MLP neurons of a small language model. Each row is named by its layer, matrix (gate and up: input weights; down: output weights) and neuron, and shows model dimensions 0-191. Each number is 128 + 24 x the weight over its row's rms, rounded and kept within 0 to 255. Numbers have three digits each. A neuron's up and down rows have the sign that makes its largest values positive.
Before each neuron's rows, "fires on" lists the tokens most often at its 100 highest values on Wikipedia text that the model never trained on. A number after a token or word is its count.

fires on: "lu" 20, "el" 15, "ro" 14, "form" 9, "s" 8, "ol" 6
L9.gate182:148136157172111137099097146098148136146134158143150138114174134148116087161126131170133145122100074126149120160122107129121151173132106130142138095138145117160171148099073138151148123128123122139108132116104110112104091158093153145113123144146133149169110120133113164140104118120136133128130141139149076137099146095123161173120151158121120127164117131149136132118098160105146111144143135103148166138140138165111122132114111151169135089119104163134129155094116222123149107162148134086143161148164097125159094167091099105121070101128103124148144147150170136127146099118130114115
L9.up182:141153164138114105161121121134152103154144118089108140136131086129152162106127143141151134088101115152105178113093125139132138124143132146109145130131103144149140099116104136153087152123094157151111092135118136094131114115135153120125117094165125101079140118106148120147147132103126138148163135127160127162126106121151146173127132137114140082106153111173142093109106117093127151153162125090141136117126126116100174117115122067113118099139135156068129133129061173138117148159129112158151152150130147118113172124096181080188130122166172112130083152159117107121129154114105102123
L9.down182:141138100151110130105139127182124124127120163149142126108158170156129070156129121156077133125122149139152126134132123120115175169152108147118116091148120153152114075117125115121101106128157168151107147067128126085155164135142144109115109108127115165141100162163132156127109142139118118137137108122146113124154151148132161103141142129145159138126134129150148159191069114156111137108094123125115123100110151069133149096131173159136148128198172107109129159124147093145111074165118138134153127111146149136178141139117148117155121104105120139118136149137166154145109116135158153157

fires on: "-" 32, "\n" 7, " in" 6, "|" 5, "n" 5, "an" 5
L10.gate324:187185160069108099172097120149094178125119121131113150123118106153132141122138163118087136129159143137112130083148128142145070137106124139138141163103110166143086131104083154130112108121099138131100133142127145135116139092092131129143177112141141171109121121125109113114114124167132139138132172099121103142106160122172119145150126129152136091151133139123111098112088155172109113121116154148117148131126126142118110181141119129124118130130103139118134108167083129114085130151146123137164119125093132144143119080134188118114138117099184128144081103092167116127123135113115182143
L10.up324:152142157170156133143130142048138167127148153123130099145096114114149141150135129118179119115139140122126143111149143149128138105129121133163150121100128144111140147097110163154094113121086120105081113120112114161130137096127082158180146135131117088123142094130134154123147075121099128148118137090170185131138159112150113116159099126124138127106137165120186124139112111112140147158110120140129109127059165123112127123104131134138137149109091116114127125142140136079057133085165100133156117103106100124156126103133157158156143158168143128133165115105138118103142127142165160167
L10.down324:112140126096149071177111136157160141146139160156138112137139096125131108140160120157143091086079156155065109092094142132138145093088124136164167144103092167155104123107134087088137117140121122104159140134144127140187129124160143114122130137181138095133112133125121117133130149128084113138132130149168128124122150143099116114106118142170126125137132112116159154096120110121142106136111113072100142112130116153106164130116055144083146125147166119136102142146138139111117155157125129175132151125121130136090147120121122129096060092143141124138131112149119141090159096120131093102

fires on: "th" 18, "o" 16, "lu" 16, "s" 13, "arch" 13, "son" 9
L4.gate174:135114124148166100139080155111137111101138167167143112120146123094112104123152133120159083090140141145164126184102182128136110106124122108126114126136098141141149137143110130121125124122141106150107130109111123122114192103134123145119094140144109159073127143124142131164144076105130106119148125183167106166111128129136148143114124163143150105113145117145124153142105131121152134149123143074112170093126126150115163122135117123082110131149101117147131127120129144184137141118102140127096110097186129125227104119170142153181153137114166123133162130161123121080130126130134118132
L4.up174:122090150125119152132108104123129138158155135136093135110150115123149157112109139151154118114091143119117114159142062144179097111155136111097135104152150136111130121124136193129145130140127150158115146131167102150144120171142106132126089165170109090111115130078101138131138148135164134130147159123123127191118136140175138109147099096134153173138121124140162096128149125087135106128147141122113121093128111138152141091152089109189166053097146130145103135120124142130092126140142138076141143079123127129108124133110133132134156141173148088157153170126145118089132106163116135149
L4.down174:125169127115162157124155147183158124099102147113123122133129174127094170123176121154095123104152134117128147111117144102129123166152133139125114127136131110165120093132112122134090126136173117095127089149106132047159136182137139152150125148181088136102164093164150110102101119150148123190120121120129116106120127107135132134131143169111119086139116125121129124164138123140128128140163133148126123125106129105152148103144140158095181142128151076149111128147123118108112149134150158155112127115128131101144111118142130201072070145150095137108095144124115108116099152100105151129

fires on: "om" 15, "at" 13, "ak" 11, "end" 10, "art" 7, "y" 5
L4.gate416:133127163127099142131148098139123105178149171134131116116103174150139090161123131122128125113130166148164136144097129146108149108101104161119099162087120074149138149125127125154123167178164160141149133159175098126138178105135186138133098140166145132109125153106143148147133170166166098108156114106174101112126152117179159162157150084136146120127123152093098137090114132103106125095117138130151122117148141149121128149134110133104079163132094121156109120141149078129120114135138133132098138076125123150167162135101126135105122128139104134141128120065108117106151108103132115138
L4.up416:132092128097122157097153149103108149136130121134169143146114121129118134148157105169107151160099143094157155134146166148118127120085115141117082139082098122117161118107095182119139120140144155097142140137116107118111097100131100125126096133110135132126127116150149085119159148108118100167152082149165154144141101156155139161146138168136150100120138119069153123140127171107124100109097107094130102117135125115121141154126104124094146185135164149098111124156094092120167149105119154155108109146106120092113107142135099118155129165101175152159127132079145093112091107167127110168
L4.down416:138141168143154122143122119155142127157089116118187121092130110149142143116112150094121115087179130084124136154111170136151154131128094138126133140142098124095104128118148115123159125135109149151109140147114108131127115183120149136091137143138139144117151156138103106159111112124129171160103099121114110121106104194082098112099095125091126087138163135172126176168138089096157129139146167107118162124102118116115134127165136151161154082168152129122137159165082104142104089104097140096161141149130156128104114085146115116145148139134141128138106123109136156103153094104165100108

fires on: " In" 28, " It" 15, " He" 15, " His" 8, " Her" 8
L4.gate376:146070129099131141127188134136113103157172130171119106087108142119119164087106067147130088101121115116118149139145126119120071164138103153133110122106124133113140133104097116135146153164094137096091156109170134149122097136102187102108143116131115143092108124117120120086128113131139076138117115098135125137138085100138118124100138147140134112156134133134124123076142149145072106136136163161144092117161133121097087110144103120156159124136143169086129139107125112136102155168110127102108121128099167142104121103128084152155140131167119116129189108110109101125114119153128104142
L4.up376:063109159165127114136138150092122137063130137161098085105114130124097122131109137135149110112122132130105150185100125127097110096149179148149126165139148141110152115145112131102130148085080077119143116113110104131124087148084160091147154116124118151109121104126146126140153166102136137136086143130136133157151116102097160140110124158144112126153131130179112120132123136143082130113101102138155126082113135140161151136161142114106112097173118108120145127121079147124135118106120154123095084124119112103149140100117115177148130126151129132135112116139105172144131036105111134128
L4.down376:106152148110113106106115149124120163159157118118098140164070098103080153142124084108107125133127112125117108144105142125139112126118168168143134138109138164137125163132105151145094115133149182148144133157145143104126166128097148177108122131112145118106141127126081117127185145121081103108121133130167184166156104128124121091140132094107148107094113196106130108115165139155163105149109123122114112162153115133126106102105115127160169113153113138125133120134189117128087145145157142139148141183126106104129146090153169126140177106151131120159106138142096156128131143134167131126

fires on: "lo" 25, "et" 9, "unt" 6, "ver" 6, "que" 5, "ve" 5
L9.gate446:131101126095125151137144149151107185099083130136078090158126156117090097079123137141134157158154136124106109160086145131121132138122096089137093120079114149097151138117124095103117154133161159125077137125131176143147094115118150153084154170130149115135148137112148180111102118135125132122132133133114111110158170111114143141156158156094141142112119144107137149103109131149098129163131088149119125132164110117121133120100154137098055114126142124127141090124118102159150136132106158143140141116146173150139093128133091133091084158087146115098127151119133111158129072153150132110
L9.up446:113163124130097109140106137143146095092169109139120125127138092102147124109121075110133079128145120152100102144170098141139159127144118083116093145094113145085118118106099140133116145142102144092132109127089157101084156117169180127157142135128108154132172108131116125126127110151102137139110133106111115093096132132149140112107104161118130099096116111134068174160156127145130111094166145132101104126153152150153131126114158099125138133163172174152099092111125101091120173122131111123135160096127134088141098109163139107128124169116154146170172108118126140125109104108115167170
L9.down446:148112148126136145138125144128150132114137111158168123171148115132116109125150103145127071135109115144151129172122149104084146159156108129110116123155131099110094098149080071091138118100143151135154124118152128112122139146098105074122113123156081120103106107126099126141113123139098111166153096098112129124171150094122129146130102126111108106083131136094137164143131107101146130125163101077100109099147095129083146121126076129094112115130119145117114134122123076153084126101088167137114151107120142150163166134108160118087167133139084100102135134114158107140188131104125122088

fires on: " Ar" 49, " Bar" 16, "ar" 8
L12.gate140:079123127160169164137154124149089083142182119093131148107102123103150141101066128138102139154098148173138126088125131116114152156173152122090111103117105122121087135130164144110136151134153088103119123162117137154142137117137123120126136145122138059129178112118123101087138138177143136114117141152154102129150130116112074119118113120097136118132115131135121115151124094113132122144149146113129101078129096156106106118093148128110123107113146140109147156118179171163124140131158135106119163122112124148111088061065126116111145112122151156159150143109143134099118143139107083116
L12.up140:151123094136110102103144144133122086159113145110164147113177167147121123122113109134136147138078145112112128150165110125123094139091123125133105143154151100128125146171133119119137161102155134154172153135098158086109141132130068132119137124119135127145128082159146094102131102127144145134159162107134174128186094142113169154124092089116065111152102155151126141142170133136149109150137139093104151125129146136110158124155094157109162134100189108142120104148136142128084105066108109107164136137123131145140114138124098107141127115149115076080159139137151157143118130087133122126
L12.down140:124094114092085092124074142153160137094129107130126168084140081142138133097143091123137140108126145112099101096131163116167160112172123156178106137139100149141142116194117131090125120131134111160138107122132151125151110127157124145164141143139080128164077154135133124180111149093130117134092127137117115160140124127140137110129127130105100140128141133124113126134131172129136116163155140149131131152117148169143102099168160154074182117150125151147110079114110154144141165125107163072146118202134130084120157126128131132112100151142121132123126126118138129125117155166103110118

fires on: "ur" 42, "or" 19, "un" 16, "is" 5, "o" 4, "er" 4
L4.gate307:118149158083112150128104130130077177130132157150146073169142109126114171121137076093125123152098169136114128145164144123107142128132113120107132110141090138109126103164088154113105130125121104154130105137125096141130105108134159162094149106114137079122094114131162160109146135133130162088119112147133084168103114099124107138153158106129153100120134145162124100146144132149130094145133129124136070107124053145173094126121173155127137150154112136126114154144103086146117118191125125130162115115118095114131145152096138141119072137131126111134103090126140139128132181150150111141
L4.up307:120123147139103145129128150135122151162156133133155115127138128105123120138144084178124126137133111137132133153094182128095090108117127147155128088151108091109139148120159138198141203125158105150101159099170093110141136161201131133122132139141131148111122109146117120182088157097132111111107140110162168178105115139099119086093110126138126094102091164108158104126133121120136094146140135168181096151128148114146114149103145106121088116156158135128159146099118122129117152140091139133127158158104137112132138101138126150119131145080130112134157115144099149121132110144121169163
L4.down307:126101130157091112091111143111122138158124096151155123132147132126184130112123124110127160125107141112175127148132118085108086123133120119121150135128148142164196140146147146078147115140125106139151141150117096158171152111094119140114105116097120124079124182115154148133093158092181161118162136155091128154128144152138148124129131122112189117101124165132119148119120165137113095099133149086138115144121111112117133141155107118158080075127101135097163090107125174141108133117125149135135144115135139118119100153130142118107141086161123158078119079112166086111121140129136178105

fires on: "p" 38, ":" 13, "b" 12, "ub" 10, "s" 8
L9.gate292:152124142167130103115124120091129140136126142135106167149119146166203112167131121066104127095122119129143140141141134143123108138138158135133107089162153077112154108128169112117122119147104102114185167143166135131143122118153123113112119115151139137112162169134149116142152090087114173102159163160126119116101129109098129180083162136167140139128105076162133176142119157180136118128093126147111145113132151140123169143091132115108093169172088156139157155134114120097114137126120111121146082126130155128138130127146118146143139116151132121159084112096108162134105112149108127149
L9.up292:143130127125159117149111160151090119095150122135124102127174100132131132129098138114120119106106167133107122107147146155153137130133114152141108138125137104107106122156112125112143151122112143124097152106116106084103148064095149106126135126113147145115143125100110132157119145068127136155119100130133137130122080151119109089145100143174088140080160080124102108130139136137118140133127132144161070109118117137135099113122156104132145129149156117222138147140128127123117184115137179122159154137125154137114097166177141118160168125062100116124109148155178119098173140154109151128
L9.down292:087107129157149113134155118137126135101114140098094162139128086116156145135147092091122097078143144139128115124117096130095110070178100152154168110152123141105125143149149113124091132189146177068189128133150119142114135168128157143090137134116165136105143142139121143148143089111148173102095159130138109163126100155104130141159137130134149148161111093152062116118101126141093152124131112116133132121142104126136124115098127102135143128087150161162135153109129125120119090127178099164167153123079121135133160127163103160100120115104105128146151109103099121136125135125127126120

fires on: "er" 28, "en" 23, "s" 20, "ur" 10, "an" 7
L4.gate284:146164104117104073130154119146126116115122122138159132168157099131156152141092166142153131147126134138181166136111148098158103113116102145136118120083039155082145149122122144156112131132127108128090119133144101138080110160103151141127126122119139093136130128099137091164108153126130114130131125133119185108139117117114126127137134154139110178103147178177139091114145132161109084144149156160104099133137123176112096178147157140132149130159141165124145141142118103154144092156139141114136158128161177115128130112103117117129140124137114150084127093138150102125099131123109081086
L4.up284:138117160099136101088123104166114135156158153132119122137138093119115107140138111166119134155122120120175165146129191144124096164136121104132126117145102109137154151118078135140157140121111166151115133170156157089078151136099096132136112162163137106109134088113123146156115110117096139140108137094145124175103128137092172078102133155121139115152120109045106155120150157120151087145084153167119164142099125130117087156148145120114169137135137115135121127145139142140131127106102097117106162126091141106117101115129128095191125127125139120108132125112155144084082160148117128131
L4.down284:186143156138135153121154139072134110122135097143134101143196114170158136118138145140084131102127162127111115147138143111114094119115135115110152153124103169118146137153134094101151133104122106153130106140124148158160105144067127137110081146093169122112111141094125150133121119091106139134080131102107111098139137095134133136152106145116107118103138138096111117131122152149164121137110173107115125130170110154135118139156139126126166161144107120095111120165146102129162112112096152159179108124120109119137160090063120162134105102153113105159079195142125124150122135096103121165

fires on: "ar" 16, "s" 16, "." 15, "er" 14, "r" 9
L7.gate183:135132109159132134124126096169182128091122122132171115095123111066159110145116102120092116132138085143137146101126108145132149123110119159123159138100132108123129129128128140114136095149148133087153123149095129058111144110142078160134081134140133102133129111129109126106143154167135152093136144123145078140148137114097148099145130087133142121124112161139134091156162112141137118159166125146103148149174144126121158113124132157111116124103182157144152120092091144139124127145107179123137151092116103123090110132121133140160151172081163137089155153100169086164081133097124149114
L7.up183:142143134130133111099127087156075160122121134150161113124167132192134115114133135109160076100184133161151124134141142116160156128114102139104160111154158091110145117165140147119111133096116131133141124086135105095145152094155136101155092183154083116097125143129121093155102104142118135146134122132136166162141117104090151150144155118103096121140092144091101130149144098110146112113085123150121130131117147148195150130149098141119163147095146109178129118131125114125170144124104146138148129160132129123153159118111114140136125144079148146129129099105105108204132150086110114117
L7.down183:118124148127132133105128058151130163142097165172122126086121091134152129123129168128173153158116112149112131117158108158137169124141134151120107126184119146085207124100107133160148141095072128142107121138118114158172105157105135100166139098117118154139100133146108175096132140094144173112124116143139135132155121108116162132163148117129122137095130117123127157121139110090147146124124136149117104118166147122095077147131153078094151142141098138157106112140109127122166161129128104143119134128140167104107134115144165135085107181138125120116103101102098108141113089141110132160

fires on: "ra" 27, "va" 9, "out" 9, "ing" 8, "la" 6
L9.gate93:147098104156117181098143093165141136077162080126115120126148123128146155160119094126132156156151114152090132203118151108105135116141144132144120156109122111137118123138133119109117122131100124122151118151114133127121137134138141085106151125127106111136145101125104156091112158109102122161090109150119139077124116153082142192152129100151127157145133131143089175143099130084152144164147102167113125177142124106110150124127139144119181110135112144181092130119098143152073141096117127135150129131154151109101109131114090152089120151103125152105161110118091135141103112085140089141
L9.up93:148118134116122097102114125129139130113166092102117070121141132174078134141138121134134160109099132125129090100136142117144150105170143138129128126087141137137091122114129136142103137094118137125132143171129152110131125149133130097146135131139117098080130106123078117107130144148124102106148138117137164095136088121088108090120127142149109118173139054112121137142129163121127146128113112134129117164129117068118087156138103050097179122119124148138140117137110088166115146142109140176168140135144103132135108145105130117110171151121112182117119111158138129118139166148209102161
L9.down93:133175168128097132119141134116140106143093132140121092122127128123134121098082124166141147159111109132178130134120176117135119151140104169162111145130099079113136138135112115111088089125147145111110138122150105155119120108164124140119126121112092124161144111129206157139098130130150167149101149075155116183108140137162141134117131138126085104113067070100102137099074112125107105114139139135146149097128125144102117114113133138170152114159093098093152147166097182155120079145115120144107111143094129132160167115145142108136114128142113105124131088097121116107133158108118127130

fires on: "out" 22, "low" 16, "s" 10, " g" 7, "ar" 6
L8.gate68:108142122127129156136139151129113104132149135138124160076106077139144123107092106138118136167113129135118168144147065141138144111141128114147136107134112120160123115131134136103164145116126129117122096084149144145126180139128178119142132193149104158097151132070053131131121096145152153134103149094130129109111134108096128158143171172163126154117117122106108143134134132161184105140105158175109132148132149128145150145109164128114161094134142142132153155120152117131142129161154120099122145118126140125194155081099157125129160138130141138097120119099093142086123099144187115140
L8.up68:184130125163139150107080154120131107151139120121141129120170086147144104136168112105139132152147143117135150138111107142133158154099114140119083128151089149146112123142101154131149167098133114158184112102087145145105147132103133120150139139140106166132183116102118130164109133129109141155137108096086116093143127126159131155194174144108090143123151123129103134161116116186192110118102148147103141174088126106142141127111138126103139077125154128147146126126165141129150130130151114111086109131125114105183175151121129105130150179124110117103108144159085140116117122117145128102
L8.down68:137123135081079126120144134118093099143111101083113081153099145094127163108156103101145109126127094142164080094137140116102121117160075134127137156117160145112088138165156100101110144130071179127183157131123106122145110103131119133120119095094114149177099142160160165139123127107131120100137163102117135149107166170093131125080090127127133108103143184124157115102134161142106151143150101097104133106143089118156141100135126123164166130144107100119121113141113098161129149111115120135164159159106098099104141109145107164118138131114103135145111122114140097126130121135144139154

fires on: " of" 23, ":" 23, "\n" 15, "A" 10, " |" 6
L6.gate189:113136123146119105150155141147161135130143126171138095139163149131135130110148131072130102158139127123140150104090129137143145093124123119108123143136085103051108116120129074101130106099126087076110153174185143096130146138089113126101076120133158164139137083146151094143067180110142141099110163109075132117118100126108122137143165120119096123145122121131091105138115159124144107156123109106124149139105139153127092129087153113122134109133132105116151143168137104130127146135116115141163086057130129132164150115114150133160124134150136096135101124168157131149125135145124140099
L6.up189:113111155157098099115174134109135086147141143170088091155109118136129105105124117114175119117112123109167141137073173152092135114110097100169121143125105102100115118122142132121104135124170097125127111125132108134155167173106112149086113139164131117150126090177167105115143084166110166088113151136127122094119104137135147135111149149170117152122132163122080067178126153152146116163103150128125134184121135138114108127106121110166135085135113123127117175116144122121170140116096137131142139100105139150115089119151105118168138133139162130152119114106087141142093111144139127104
L6.down189:168141198127153104127124099116130098134169118114127139135141166109127123181155111149120167070149121171146130108128140096115120112145150095118163119104137108178145131127146129136132144114179091094114101164097140163142113126143131142121136138129114144076129141114132130117095145156094114143079125103152105124163137124138129124165166137117124123089073197136112108103139131138142130133175163111095130106113135140112124096133098128107137132144128110149161101141180119174103170149154152142160084150153141151142104142172181115106129088124094136108124126150148122115118136119128115104

fires on: "e" 19, "c" 15, "el" 9, "ar" 7, "lin" 7
L7.gate141:117154151170109106092099103136124173151133099116106135140149155095117158106110097097125128077141105139115127122153102110148150111132144086095124134144168115084129078157143144114115155108138140125123142161118165134073141110161143127158105108111120110135165145164080124098124086155084127148128157169154148125124123137146130123130123117138146131132040083158142127157097089104143123127113159089103120113118180127088107149131144118132067117130137133122123171116125111138153119169142098114139128110131138150107153088122099105105144136116138112174126110159108150142145123100129135082
L7.up141:141089114178117124099107103134078077114132133109137118145145161090101118103096102131142112087086133112126128141130098154129137125108143071145100168146132119155105145132143185123128139119148130122109128131130114139134128146172138144143158109165156165112135123167090095105158149165135131112117115134164110128126139133123140134107167162113109164117127128131090113138166115100161159091157104081137154138089165160112144138128133092127123061122118108165108134140188122125146125132125164130113136104102143119146137142066136100125153109152108120124177153112111169108162086127117095141
L7.down141:146159128145106147170145112151146084155110138109141159152147112141144159118130157122104147137140150130136162099115128104126135160125080158145115156116116180118143116106144155141136100184125133133135093121108112127125112114111141122102167122115175131120093084134148095112144146072158115141088110106125166079127143106130077134128182089102149127126150143123159154122133094159137114138107102141190150075157115123111154147158106115148179118135143132116133086120153111139150157122127106156139076133093136078119130100142140156145089156124115100121169084149089120128144117116124127114

fires on: "con" 19, "la" 14, "ing" 9, "th" 8, "lo" 8
L6.gate396:142088140119121165091103097130137104114179112137168119158119116156138161133170184131116119151179124131092146137162159114118123130136135145105166108134126119147142084131098125147119153140162128120101109123104125125138082139168108150160147096107118154185150148150111098123095113110115099115120114125139126156097139111157152155130121146134093162141147110131127109171109123157130157103127153098099138155109178148087107172136113165133120098113113171112104157102142186132118127116094129105137159115101143113093111151141077156137141107126090128082123091134104126137166123116154076136
L6.up396:185140090144092111126100132143132108117151126107160148159152102119135122180128091114128145116090167115139107120136120134097114149151108133128123123149132167118153115106100138161132131173156091120139111133118134138145137123105163138155114161062146130136140148138080130083156172136123142154139128112119103120113123138114138105122134107137100132136157120174116141113166128099138087116113150163075107209141111094093082102134064155136132107158117145151120118121095100112139145115103147146121122153189104096138112109100130100143191115142135144110110129141125121136096114118169155139
L6.down396:166121109147163107128174156129106073169081105139119139090129080175087147082121117138132131106115129144150138132127117134103159121158150137131125131167104094137099122141143111132109106064111110141135145128164142136146117134084160119129138093112130122125123132119123102154125118144109126109129097110153115120135103123126159157129139138140154125115129115140109086083125093113139139131159136080115166094122166141077137149142181075094152167091150144119149150117115099115165110141170149165103118124122121162098098160149112085135110120152128107122196111156101147096130130098146123126

fires on: "or" 22, "il" 13, "is" 9, "s" 8, "mon" 7, "lu" 7
L6.gate128:132151128105109122145115127106105175150162166127137106151115145076120142141143131123136133153123130112160148142149130139146130145121102130103151139129130167116130150151112180120141132107159146133164107104141173123108115171085170110100123117162100106054064155110137110113090155124159171106183127154130142082095120085150134131107179138174146129148114142148151104110095131130117112142125144179117093155129141126156116146146093157134118117141129118166115166136111140148106092123122111109098147118126160132150145131103102128099089155142164148148146122079094106093163139113161130135
L6.up128:102092103091112118119129136142119127150118144122141098126130158146114092172152119128102166158137132161162181114141127158134123149101160146105107050137125137117119087144134154123128136164139126133126123130179165118115126107106110122127148139180141132106155133090137081126081131113183138071110117106116123132148153101126127146126117149145128132110095149107134134198135159100138134156122118134103102140162109123157117148117115113122087078126150137116104160131122102098093117149107101120109156154117115110115105088113104148143179136165112189105156130138149133096073097118153131122
L6.down128:118158149105096106155175138157156116107115162173123108110125101091164149095138152155143106118148121111120144092120132155113109159122138124132124143103142133077112149120115094085130094098171094139134152098102102069136107152136102149148122109155150112112101142089147119096127124086149119162149105109098101129127127143115185102122114150105155116115111139097136095098127161131134162146124111101111101133130103142146120074130154113111147141120135140117107101140089110131115135134165106151083143109167130099159133127187129096082152116088112170113142096093136146103181142109143147127

fires on: ":" 28, "ing" 10, " |" 6, "age" 6, " ma" 5, "ve" 5
L6.gate24:153102122126085124142107165124165132134171122082076101143140133143206097171156108101109129135121111136136142114131100154126171138150129156088136162143088118096109134106104095119131116144128125121136118125153140138154144130127129147155133161142150151159198113126170117136109165159124139091138143117147155127125148142122101148133125113168106101091138145102094148137091136105168107156114109118108153115141141130125083077152148146161127153144105141120120157138110133119146164099118151104109146110110152147147110124140108134168137110147180138110102108152079143168084175086119105110
L6.up24:150124110112136138122144120124105157098109112126141143128123143132148130138124124140111158105141121158133125153118126151153119116145125179182174083150053078137122126134124085166154105114161150110132114145133160163141150145125085130130101127142121105108136153093153107182102124179138125159126176179147132139120142138094138081166156121106099145129130117104126103120099141105157151152110135155110173140205166127118132149122138145097186140117151119113108091131163134139134158111139138113132120135144112177142126117112122090173129129128140110144137157131076139159105129087148149098
L6.down24:112141166134122096168123156143132155129186094110130147098143135141165107160116131113104105122146129129090101163102105128123153078087112135134165156144112133112101155152135162132131135104120135131136114172143090098148139121096158142163121179125119119137150082106120138108109129150129120152123114142071100070147134107139146170125121165126079161092148139148124112130190149146083082127163135138119117118132155127134158134102141130138150106166139080110112114158103125158136130171151138170118168115122079138160132125117149177155110130119142141122089103103166123163138137122144124114

fires on: "ar" 24, "t" 21, "n" 12, "w" 11, "or" 7
L7.gate497:096148124161130148096139110153126134079105142153113139126109141133128103102120162121101153117118168130114096136107135146145172143134146080149133156126130130143101136163060151115099123083140104106124095127213113092151147161106131118126095161135098105115143129109131113123169155160163100133133142125181123121112150140075146153173124095136097163111098107137134100133136109125147129143162116103112122118086143135162145110124082125126080132117110133106146148149130117133083118091162128113123101131097083114105097111142154100114173145139139165130109100115097110114110127111093089110
L7.up497:137160144097080096078128139111107127154094119140093122132145123091096105171138108159110096133133091109098097167175156127144090098129144155093107130117138137160117105140132120119127137125139137117142176082136167147106154132142130144121146116110153114162119130128101100102130129115130169138158150188131119156114155161108164155117115136124120133116092095142116121159108147161087094148156124117158123130120098122122127144144148151125165160078107118158164119161108157107141139113099166112161107153134153124116110122126131129173072137148156114097101165099101129124166100088094100096
L7.down497:160131103140184131146153126117135117136105122118140117158086139189077145105123122142144168104154173127145134114110178117104115128089153130120101165124147122167142108131129138186130103099139123152138126123125136078129150124139141135112123117103106162144154097112142156168106079119143122100099154115101157096124119158102098154077103122126131133172116094085128159131087102164141120151108120124137156135150157093142140143135115095118125151137174116169110146138108092097166130103094078135138112129153127121099138131096152165147145115152104124128158105171123127104141099174167111130

fires on: "ed" 20, "d" 17, "\"" 16, "." 8, " released" 4, " named" 4
L8.gate304:107126099108138136159129147135165155105148112121085109085145137099089159160141128124139148121114098123146181087091147106144127129087075105119149145133146099157086081114173157128138130126161110173131140132091177123122150099100106155119113134122100172117086122127133128121099133123113151115164128118168113087126161133148148146152102132144104143120164119124103142137132138123133130141123139139095113157138131096125125101127125122144151089162087106115130097148117128163129064121147138108157109158136108117135102141105134120193170151109130131114104157139162155081084128169128108177
L8.up304:143110145167146130134190140126162114131075127128138125083125150129098156124175137145130120104131116141140102134110139111083112125112089140098120122130155127078105092158154129121125150136155113108162102117118140125135156110170156157136112117122123102168136182171176105196187125127104082137122130122108130101170131173164154153099110111113115109094095180175152123118123140119088089115095137138146168110124117117120172125163126137120106091109125110145163131140158154140185106107149144120127137117136140153123134138154140121141109140148144113117125159148152129097111129129143172121
L8.down304:115126150154137060118088143122111122109114145115151164144127109112138119122129172121105126110162166114103161182126189169124109132168141139125146102138167145086161111146133139144163118144082072136145156092133128145147113118136124145111158100158103168121112125121124129134154093140138132151134116157110109132154075130145137114127081118083135114108117200133156094135145113145154177167176111132109108111138139131151152135149089154129169098098109133148121144129104124107125165120160105130114088104133153096116088140156119132123114131109161108143131105113112130112157124137104181114

fires on: "d" 20, " |" 16, "tten" 10, "-" 9, "ed" 8, ")" 6
L7.gate459:132092134160101132139159121147158129111142079111110134110133134094156101120161123134168133127132097144165170128118118154137138078099100106164185126103141127149111105118122129154123130133101103170130173132104137135094112138104181146125116112139095148101131099128138138112136161153117160130111145147134112141130102131109163105128138162101143108214126123136160121152123113093129119120134081110152154127162101145092124133162106133168161074126124114111114136058125151161115099124116156140150124110098119134074116099175109105147151095105117123116126103168135124082096142136119094123
L7.up459:153155129123169183137198100136142123161125160130125175102151151172133149159144126139132111119140124199116096133138101125118066119120099121128136109148147053156148103115129127119092134100152116132119102083159086129138133088140139121114110142138101088162137144084141138154123121169113087113170117134124132120114122117132120085141134118130121115096134124188135127111122096085132129073106117100113109159146131114127108146118163097113124145143097144145139102128131120142150134156145103121119143143148141134103160168090119099132133146132079123104105125123065137114108114149121097112
L7.down459:093154124100157107124072179118162137071134153122124139168100097139128143097131171112138137149129147093129162145099180135123123137092103139087145134117132147089094087151118146133137160135152135135125126163151130121093156133111076112143158158117129151111112132140134134148117154104165139119184135091165107117162141150144151142121105138140121157124146128129156154112150159167140177145150120159095120159165154163111180115105111144111140171095131135142127126174082132123157089102130107102136141151154167094126124135132125092066104126148117136141128129120117134129165125122149161129

fires on: ":" 26, "s" 19, "ing" 8, "is" 6, "ish" 5, "|---|---|" 5
L6.gate88:137118138117135107134139125118131139108149115086119130111095112135153104159142104083105143112098093168166136114092165160155087117147133124128190097134124081105129101147138102134130106155145139115150102113121153110140150161148123127145116192142130162098130136187146093114153106092122155119093165114135128112150147117140123178082136140136154086102056118177114143126161137098122130177111117123131111139125121162122109094157113166103136097154136113153110119119094144109153172129133098128118130127132121117147099082152124099152110095148115195126143120095147145150128102122127141135
L6.up88:157091064135135147143130135137096123134124125133163127148145080121097098136153177118119076119128132136139153132133162170120102144104162099144114109091126142112126077088121120114118160135096110100150126192123119106118134146103104143121122111146130126109138139136084092095140131133172156126088127130167133133140152099127106130142137137194168104090141136121135124100173074092151115124152139110143103072160116127122083130125126132137107138135159135119170185124144138114092178093126147133138131111136162144144108101070102113137097127141145133100117138106122110110173143155122124130
L6.down88:150098151107120156143112103145135134129146152131120161139114146153139170113143155151131087114135197111113114134133119111158170147100126116148132137111177125111143149178147132161125138144143101144116153128100126160107154122160141132156153106172130118151135126112140157168164122122135118148158100119101127116142103164158160104186142151100116192159102120091124136098100138101105102116119125137097174141113145117103157141141154137132156131070046131131129123103124101163163131129071161111177109125112130125132139124133150127085117133101090152158143101153136144128101135107148101139